{"n_layer": 12, "d_model": 320, "n_head": 5, "n_kv_head": 5, "head_dim": 64, "d_mlp": 832, "vocab_size": 8192, "activation": "swiglu", "norm": "rmsnorm", "norm_place": "pre", "norm_eps": 1e-05, "positions": "rope", "rope_base": 10000.0, "rope_fraction": 1.0, "qk_norm": false, "attn_scale": 0.125, "bias": "none", "tie_embeddings": false, "parallel_block": false, "init": "uniform", "init_std_qkv": 0.0314, "init_std_o": 0.0, "init_std_up": 0.0314, "init_std_down": 0.0, "optimizer": "ademamix", "lr": 0.000418, "beta1": 0.9, "weight_decay": 1.4, "lr_head": 0.0277, "grad_clip": 1.0, "warmup_steps": 396, "schedule": "wsd", "decay_fraction": 0.796, "decay_shape": "linear", "final_lr_fraction": 0.0, "batch_tokens": 131072, "seq_len": 1024, "doc_mask": false, "train_tokens": 512700000, "steps": 3912, "dataset": "wikipedia_en"}
MLP neurons of a small language model. Each row is named by its layer, matrix (gate and up: input weights) and neuron, and shows model dimensions 32-223. Each number is 500 + 40 x the weight over its row's rms, rounded and kept within 0 to 999. Numbers have three digits each. A neuron's up and down rows have the sign that makes its largest values positive.
Before each neuron's rows, "fires on" lists the tokens most often at its 100 highest values on Wikipedia text that the model never trained on.

fires on: "=", " of"
L6.gate36:482537552497460483525500460480472522463445515503491535535538504486458536528538509481526486551491478467501545630508458504466453477540567532502517431513469503473518476500513519516496508495567578502450548496436490512501483493509480520458509544563532419499454477511558508430524488468497463460505564453461434472537496442472523471475546517551499532516452498489533532565569466444516464486523453522423501472447528438583484509561437533467512523507475516473497510421532481530478557529498469563523495522526485523496516550496431427473518506485390460442503444501532596528547541446573569493
L6.up36:507558517504462531540447523429498433460431509444468468551541435477422537521585492473549429517500445431475508584479481481537469443495532477544476467545507535535534484483470489529502515495523535475468495562470456496517485490525501522468533484549488492543494476528555565416463498479506478502459564491458431511491489454475494448524520483537434534521450560494576530574573441514544484462523459444443527450472485420575481510493510464470517467486499497472496513491475481519551534521488489555524565568476522532440556493483478485497519537469414453444471442493527594523556486458580552432

fires on: "=", "M"
L6.gate830:486503417493497530419504477487546545536524463529472518544563544504549505530452514483522571472513523570526461520453557563542470605522477475433517492475484497507494525495444522503461508471511577475559518470501491513509521571444439490485462511484546483503496546479463430490497545495510496442467461500461511434604460456511529431558485518503544474420454486493457547569474505521510473499558444487533521548517521463502595506470455509464497511469583452453512572521453550468493484566558556494464489453508517433470497538462508476437535481521477476474550481564472485540477471500484513539
L6.up830:525512470458512514437477470506508529563565501457502464553488511572512517573493457451575531462549489528471471485525501568462474509472568525458508474478457480503494540476416564533487502474432534476502555493457539496542496561522478543507454469541527533529526529562494447474547492548495532495474513480507476490509451511472563462549502491496509522480571504451463556544441479439494584473589525545494518540508553444552582489503509483494455438427525531490511480565466545503469438558516528522402537493403548429449543532484509517474539458467518467478469437588471515541495510449425446534

fires on: "=", " a", " an"
L6.gate501:546491478459653432504431438441490563455545575479498514519497571524480454505534498479481606544562546513485439564485485501530490503571475443464492500481516534550490538507495469530553485473508468518474535548503478537472531548512487535540515456416550457441524565438477484557506516522508457495419496529534483559490545530551562516509524557413527492432557478560554472566501507511477447475497465527560458465544507465481483568501493464527504514510522504522599530500502415504526427492490514467494450494510568438484461526525458510464500477492548464498424465569526486539508535427516503517
L6.up501:476525450498532520518521511492511491555472466515580434495452498495485476559490481416540495490458469546473550423475508518434546467527580497435469544464403474493476511485514512482471517519508442530507521525467513437485507468517517494455481514569479430550500536474539465505486455479535512518504445490459514449473549521460561540524477451524462538490439448483485553475436533515464575477446518537481539473535539505497611511517520491599460497535560536551525520497506486499487480525502493446474536410461506432486565469517461511461437588538465458587494437553516502514405457431520472595

fires on: "-", "–", " \""
L9.gate574:491480472514477474451506476453439546471502524516531519564481512468487461481542514522540527514484511498424456517470563527455502547491491480486472524474465518499465566579483532436460494536565492492526494479514574564527490512503507541527503467532498396412484480469464511508505520489508404532467463510477527536477524465494443499471481538518475466496492485534478473476494511499545479471446453504462525510477561515503552551548525481558544497494517414633533455454632507576516497461453528509549493498503423442508515444416373567475510477445437481458566509517524488509539480477475463503
L9.up574:496501449492458497447486436512487595500485470514473521502534499536528497470534500483512476490504474487479510439460537500548517473421455431526521521498475444490520583538536538466531500481523444460544471493494562536592556498534563519426496469592493461503510474480604525538470541521501422537496476469472587520548548541432502462446495533485475482505492487561540524447415508477529555527479504489512530547526503507534507468527525440516522483482554405549470514482600480500580493421488509460540432484504408506527533468402370534483521467507462407472524481509546512511526470475495487549

fires on: "z", "ci", "m", " Ze", "hr", "iti"
L4.gate634:509483478564572511478526488569476531487554493505515528430554498480472437519443492543428506541518486453467457482464497477382495485493589485510464520443493518573458519568495477438450522501509488496484501520498554465506488458458534509518476465517489514527512528476492430462488482479515490483484466461544497509490545542477479482554556518460497523494516552431460511556524578449484403412501562510527473477501574458487491551564459485526568551448480462557562464492424469582518567425450511441543452510472488502471517478433491508488559504492493487456484494486501477523513555408493465523
L4.up634:550531540563527499475541480563455539573519476509469529449494472515460420499479494512493490495517503460458466438473508481475496461472567459532514538457493520555509491529447477495552516447521489523472452525598522478522461412502512466539515439563506529501491507494522509563518477508504568522517482473542536489513488533469479457504561562460479520438471525468525470592545549512477424476520543472576490476569530447418520518493525453495541493497532514518536530530437544547626548481432493451520501463460548597473563406434551557474533514472506463499451523478501519541480562498525503510

fires on: "-", " in", " the", " as", " on"
L7.gate397:580537485541514450486529504484551494527421485454568517431497502564512458425532508506487543474423517466507507516500521483443530526509589512545520466438518533436487434464465566505446463486478492503421483542452452412473513491485516452463514487505518500503485532516480470516534491484434500556455520546478496539612452554543543483535506451449641505481522509503523543555570441503548416533527522457504514462552471421543511485477506490541502502530453454579535471530486492484384477503454511435502505503479502495501565531478509544540576495429482521456436488482470504499528495483430479544
L7.up397:554590527508519559518557453487490503489468447512444512486497467540457497453533535511510576465478479527536509537512432551484493501578572470450506504549553442537470451538525525539561552463519541473406596492583504438502443527528460547499501516405478510483477499507541500511487446524522566475489491479494449517533490493597526469515503462519545446532502516495493498429611497480418543517432540573506474454470550570510473514480480555525487523559461555519523549466516596504457481503552505481520493449523464536575555506548477504493525496595495553524538501505468501487543530500509506544

fires on: ",", "\n\n", ".", "-", " and"
L7.gate651:539527412523494535528476486486523458440427473468441472539443499520434478483542526508578479516409482529495501510497488517462509568584577509505487486436442530490465500522521576551518462503526505492421432491430514500523525521500519562514476442459489505488491487480546550552460528434462547539498495478482456517505497570597489533506493567499478460567518557450550533537585533576521466505448511485572485518483499512440515529470523546592441485481516601505509509510494569472446464487473481483520482508475501453498445446429493505440511505513506480554521453536549425560434466541600464553
L7.up651:516500511481507529523474546466547495471493520540418525485572523481541441508514555517507473493432502505538436458471492545503509490493538497561583517464469487455507545454508570491535491476513535580466515490411497495459452525528529570583449458497470492472462495528483536519438559470544507526483508484438469554518532573524457499502510489484520503465455493462479502515556479521519515528501474486477492586409608499471455495437503605496491442440455467521509631470430531555513442496472514470421500536445408541527453461417512457499558491487437433487466496515509486544543506480496478521

fires on: "=", " of", "C", " |"
L7.gate287:512470434451522485500474482488432542559533564550559518540536523500455551468440505494438540486428500524517463484550469506506452482552550519496486507551560558545477558497529468468462458432602562539525567432493472479534488451463450484481548510527565514510507596571506489507525450514476502494558532525499460536513518461546485427475465539465471502545501451497525460514481554496498431503480529424486495496529485425505443470448508552525498531480480571545530538503508490483472605498560482461479467559497436507489506431500420476514551477474511505509508440535564575492559496533443578488
L7.up287:506513485453450489511460493479477530533510573505574502516461471527445519552483430446489536459494493559434521522528532492503468493525564458511519507536487551581481577537455482490481465461595529526569517436472526499516502454503462541477566490565531524582524527554558503513455484483505512541525488537488456527540541505555510434497442512482500498585511490521522539551435534522460445474555539448476527513515433484547435472405514533540498473482534552547575548513523498506550546485499479497485483550496440522520520436469511537469550544433462426422444427577563588517507480455430620504

fires on: "-", "=", " 18", " who"
L6.gate244:472450490475537484553449483473438469489462480540532515535500492504479524497495496465559433560485458536505489556384572507440564504532563418524454542539454528490517499539526490535502491486502479480451539499516537480502548590462520505525503526511530446486476542526513491551488567445492426502441497500535546534392574550540487456577505469462578518475467463502483544476476481498542469418495528505490509496499496436569461493546487523479430480449487527503487504559505447492513489582486488555473489549499437503464499536469514472464483489523490467509481436515566446559485480382492418568
L6.up244:431436514484465465519484481497434498429484566515552504568494506540465463571470518469532406524498468484481480549404481474494499507493598497561427490451540494508480549480507498531474559468464485518399546505534601450511505587509535461480536443572516500492545570467519468549494526513593487513498468488497495496474547506473429539496472507471553523456529505399485500539498506484486468465495492575532483488535477479496535489483503523461539511442512566493493501501540465472523496480451540460494479550532465435446488527552495555464439524506468501523509462520639503513511468448526443562

fires on: "=", "-", "R", " of", "r"
L6.gate590:458525440503501475569453464453539501528490489474544449543467496538475514432485445469489453531556505563474514576554519507499489467503460447535477473508519537493440546503498570493488502495489515469509505597450509451420518556510504503473397511534535455475522468498579476592469489516552495520512459458454547524514532473564438538499454465501503410609450492508535557456493456437503481532418569572548509533561526475483412462586499481501475534483533587495522520543484463458532432518525471475549490463525511544471513513451559499471537524489493470527468461499588535459523509441462505558
L6.up590:431489500482495481557544413466469531548491477510545480484527529574476524441549502408528474536525459577504455574508513556421500457561533504478502465458453559471510566461482569526475513537543445461441523561463588537437475528504453499499490515592576497460489483484448464457483495461512557549519433467504462534495578538466487562582511420524484494539536490403462545454489452565411455524514518581483517502447527479496539534514510541529514510455488492499572447463496454486444475555450533456543486413523502455473484540470554542474492540479554479534523515534514508510520452420500508551

fires on: "-", ",", " March"
L7.gate209:470510451499502538442609483470484472486464560491475528544534480501463470472529475540562566488460483501452536511495509475474498553463505500518526445536521535572516553504519557517505527472554518400460447535438519451483478470479508546459568504502494458471454480478533469516534609508515485563470502449475486552542410496532471463534466515484521570471457532562502576521529471534512427564520498454486433489520483449533492482485506526519454527553502523529492517538518505397545525507501523566494552464463475515604464458451526438483562408488522511481411454471552518582486532387509509564
L7.up209:473492472508475528521552530438480481494503519548450512629491503497455477522480440538498459505462542489545508452571457497493452482549542533506451482469485555547461492525480563513515477534569547448453487411560521412514533524517491523433506479433423428519504503514509507473531499533462563553480495505539584529554527476510438549513442504556510469447482444498563463539458487483507468511423563541584495453556523524547389488544533516511493509504460542517464505439454523500511535491515525496496416532486423497541477414513489553515562473531493495532492470461496457413539540469501529561

fires on: " became", " left", "from", " made", " joined", " |"
L6.gate53:469520552587430454482486502488557443453419503529504524530515484542535454528507479505518474534416461548542508512522419519527554563465493524496527482489525491544535507525513512518575513563488535515392555478592487510526500545454432487505510470561482418504507423508450504487561411543472569515573449474622488497425511535539440602494474498468566541467510433468580462506506514428488489501490508519476485488487555566540507515472519466504432506524502479439459448541504553507421507441459532544513526492422513487517520459542513467549437489527525503508506480418521477542498465477470522460
L6.up53:487516557487440509548525515538604481469481504534508503463520567497555509489540508538569500479484511474499524491545402503520482467476460508438579494430498499562491495557570517463510468516509505453453487526455511469486519508498487512467560487425507474548452479473479477495538513445467506535486487543490525486497427571522459526507466440505473512520484476490544453486442492539416500524476499453514477520552420524460479437456459532528503489499607551487462429490467485545462404501515564543487541484479602450524513551472506519560534560476505484441550512453574527436559470487517578501

fires on: " of", ";", " |", " de"
L7.gate674:476468493483488508513572553507458580500523515502541510542467434463421470587529489547533438456494533523561522489436534413522550514446465544491479526558594540490545543460454505490563469543493567472507531542472420478553427394560511463491545552549531489508546505534506499483505538513460493522536568529524507501505498477472506548510491567557489542553456490528559499454487532523445480506507440480542505518513423513407503498584500514490481487506464545539527593519526513513550482490457473455466511586517520524489517444579560526451501424476512500511458494476474573563555511549541558455
L7.up674:493482483478447523581550520445530433521504535478511549504486551552508487473499524480473539478516449483501499479514419500490488494473493541441511539523505479439405472626483518524462497481527478490462488419480446495490575476456490561598468506501523533615526427489509409443532506469487546554537449534542513560464505520554548481516507499477472499467545502501505486531464510499489481528502532506571552371544487486592437432480542475515544508565510526456497524553489525487540487441544458573502445507498484575508507441504538463523464510495563482482493438536471499500506479467477479534

fires on: "-", "t", "m", "–", "eno"
L4.gate615:547503459499543507498461484532495428522478469472495565546480458424538500488464489459538435561487460567492466512391519504501526441530481536483534574536468500532478469540502480466537524454529558509483536489481428493560457452490523472583442499534457459463496571468463401508483452553457491495453470543510556516457454479506441472495486482445477556520538512516469466548450514471533530560579505477407486551478590462483525511554491459500468498523470475550507529487512457495555574447500566488440402524463465499484563465420506417425512468503504498532515561472480520444507515443479489460
L4.up615:508515455511499506499491472550500510513462474508464435555493445525598548493447469507521398516528437521485545489514526522480464490542501494484539563486494517478490454529474514486542471490477448408471517504442458479539531518483497513425456500501533522482515445536518471526475449447474515549565394540540632470520507549449480537464456425473441432510499497581543488466486489442443512554459501485520567524496474506530504500474524454526408571540547534497490462401486462496520532451555568427550510461504539453496584564431484503478476497499554450500489491501475455475499487559450570522

fires on: ")", " of", "|", "Rel", "–"
L4.gate587:476556492451513495501525511497547470526487525468505506513472481520514523434477473549522435517491527525448473456455554450478480531497520486440477436577504476510428474501499488552521480532392428481485573544552498520518508524550534563504468516523501546545488491473488503449574533471674424505479465514422593524498443511574528534491448449507455503590520435564502521530496511505479477450579485481495474477557547478559458481525507472584542422501504474447441558464480398508561474538485500508548555507512507533515528515507485491520417541482458471527518520530510508466522485489448488466
L4.up587:454486562498493519550513495522547441463536534538508511562491514489498452485487454543476484504463502523481497434523508488446438469548581490379470461507544446520481521531544534469518490476486512543522531482525494454510514473559457533502524523531569518512556515464545526488538523549564534460515414513452547536548551531522525472486476469508511501508525557496428533531463455525454513434495499533496489446465511520513525514433491515516455547530542466542513593511527521521512454518576485517468555501539486441449482510521475480537522591512384466497493409510539486453602502525505459493